Weights of a small GPT-style language model, trained from scratch on English Wikipedia: width 256.
MLP neurons of a small language model. Each row is named by its layer, matrix (up: input weights) and neuron, and shows model dimensions 0-255. Each number is 500 + 40 x the weight over its row's rms, rounded and kept within 0 to 999. Numbers have three digits each.
After each neuron's rows, "fires after" lists the tokens most often just before its 100 highest values on Wikipedia text that the model never trained on.

L4.up600:518503498492523491432534482529545496498401527497441510487512511501525525497440499504521465482489540504564471564476479471530465509492454480551505466481460499555484511495370538570518486514536555441488538489527475487466487555472558581512452497494459449527476456530464523434491518485482495509523425516473577498453495581567535537526525447519553503525504527439578560514424534485545506544484510499516576529518501461522534474524535439496548515549514569522465497625471557591481549492462489476469497481476532436557503443487479451550450499645494422521554461475441548478421475532477529521532472488381533509488455511493522560469466506551446543483507482503488507490511496459526503494483528475476575513503493556463474379458533480537445482447448508532507436517490481499516561486481533
fires after: " ", " in", " In", "In"

L3.up485:505510511458563521428474495520440427466496495514418435495473480493488590458563485509461520515503545481511509490477478536490454487453459488506524513534554496454409549533579505493556561560467516536480487514529573508520558572441595539510533493531503500529373497468470464504540542459566518480463473486438506561475396524459476520512460492439532461531496504547454535550571563532478500459481537460510539471506440458490460519476497513501545488465582513473550488567477503486491502501483567517557476482503542494520463446495491508536450435579495521480485516476551510519521495479468517497532529539512403501495610491470492494495533477595506497502501516534515480477492492509487548491528528562435507487503498585536467495435394506526540433471431472529500487494507413411433444540541446
fires after: " ", " (", " b", " co", "-", " de"

L3.up216:549492528407530590446489502521544473473445529465444453529455437518396496539552471493533497485517537512548449526437533496458497539502512548494454540515550507582407528423478480497511442550504545480503544485514554471461496487497581559524521430605495431561408476417500467509507502492489510493528416496555567515533470503502495528461537439484529501427531452504527543495496541574532506509417534466512542490444488498548478526521535563494509438483503543478543487539465467475542502456500511500525500554439514496545543511410472475585443518528453416475465505520502480461472551497479526448496524500500482526532502475561499559526412489535436510527489581462473503484508536480527569453507475553495581538497532493431545483517511497506522412548435561486508514518534533518484497571506485
fires after: " in", "-", " ", " L"

L4.up181:496517495447477575453502530516519597447431405553529506481510462487496493502473477522537453432463528545524502479517501523555516529483539450511447435523446533524468526465479458476599532482472486517491508545483481516488517520452466522501486501552498550544408581442496506464528520543426518523487547450499561495496486535520509507558491470478506520505502541539534519513443510505485452480508559445441522421497512526491543409507545568484472455463463464451447483495545583527452481478443514573510531522531470451481456507462516601505523495504461520454532554495502439506528588485409525501527475507421494543484490579479513497463605567444454518539543493555521508430574420435520489556520447483498486489495534525518477454534519459553517528438551531507460571528418500429494455542455464
fires after: " v", "p", "ep", "re", "z"

L6.up586:511457571527438531535448483510539460525506554489508461543532534516480454523496460558493524452500442551578485565548550465520456519512494550420465448456502471534550526458557556490493471518521526455487528516545512474532451533486495511465584580447526514446474488519468494508529432451547592481500488549458455513563523472513530504416451478594508448503477453551504449481503465480472513569530494564484520600486457461519528579503430528499483575509469397513515504498503507525509520540475474562454522493493485430527486540540513471460494451495536517511564520477482471545523512522506557497415456500380469466512455530532422521446500551514517496475439511495496524491521546556536578582474477532506471545520495483485553467566452513475498429456470544452573477471433537527532522557428495
fires after: "et", "h", "1", "H", "m", "at"

L3.up509:461434502500475474500529545469500578464489433576457496586543477473489411470535486427514513499516527557525504554554473533515477502460420596478444473511492520463460519533536497444434430529539467480539536493505496504449563535475540556482450465527494498427467528526507457556524474486494482569475397492486494553499514480472544525488489502490496501583523459530510480563535483503492564500473513520549477502531482530510490467530462461497530503440489502546537480563488454516498513506493489507489478495553504488532499479532540518490508454544635453532482503451552534508479523480494574425458532503447520492554546438521514452539447511421488617465497503373534564445475565466575446522480489557482460521509517452499473552514481540552396490448486441446484543505524448499533462437468458
fires after: " B", " A", " ", " J"

L4.up1010:527455512530461504499458476476498462455512465491518586470491464520484622637514447495512403526463553496489446521485471447553498472433454523571475527552495518454481432468472456521449479499484547487476517500546579542480491554481495488589461484470567447473438511490452539522516518589452489482469466504473488493560459507468476563503472558551518514502511476495479521542530490500486492507541536447443537502424480486481518519492408550440529534473514532432503486506570500502503479453558490524507481526533512514485530547518543522510521456470482513567455407474518524495480481504493443502466507469396480484477501492495521496508493474542521475489433425519541498490587504554502547409463546553459571595514603453495495460471517524505573430553502555524575478516450505496420517546531510
fires after: "\n\n", " the", "ate", "y", " a", "\n"

L4.up172:474520544465461468519509478439542501539460484469518529418470470487439515523439488484512508554504557439560523526441606501532529543441460488490478458571426510561413484560475502442532486522477472478492456534503521461532461547519493469498535508523558485531528555420505442479553509561453476510552500468488485531535490466521562471541531505448448483496509497500486558505481524497434502569485522555525459447507491549493462511544468540512530485466474461510468552481526467558449484518497476450482474476436539512484458511577579475472557501619544445461543568477519483446474477410466519592519520525442500483486473489537487572428527468480505525505446514480411496499443533439453455532469485567476467515509596478486543498565539479547501597467506507449514590579514553532518488456469484
fires after: " m", "re", " V", " K", " M", " v"

L3.up417:505454472513464513496469482525486481530515519511509532520554475485547410578518533509489503425508558500339519522555443495495499436528490457539449535464484505551540502485585559508525444527452552509486466582517419512472511547560533491511474477498490416461455500495528443508501514501458430580470477465467529505489495454528516549539559562490557527501496494525504512433550480501487514484488476422493451522479469477613445456507516508507500570477532573522524480527469501460522564485559535484547373471458452527499452454501560513489520429478571477478502543461574524525440513486565533428454449495485555509525440457473495523457509477448470520437493517520479483491531540529505512549494505511511465522488500543450563469540502389562441532524490459473546513513561466465546421520505492
fires after: " ", " (", " b", " B", " L", " co"

L6.up674:482476568443498475481433524488553546534493529514507440485535560492437524497516564501501500582527446570506503512530519488527455527525491517536492502475444562565487566512515521525565500487514507493471500538523535523482422496525546540451525497586466472520539462500507440426538493509506498494551512544495517604516530524549508558450511452478412475531473485458492490408516483510475508478498539566385489558517420475539524475507510550486458518536470494530533477544468500435533451501482509574515559420431529504562514573493501397420538521410490526495468514570514531500543432553448537485386496472520515473519437464487471451438483445546553518577503548489574508528473539501443404483509514502532508570510498543495507483479585468503507494540510461495534542439487479530509446484484477
fires after: "2", "1", "et", " l", " L"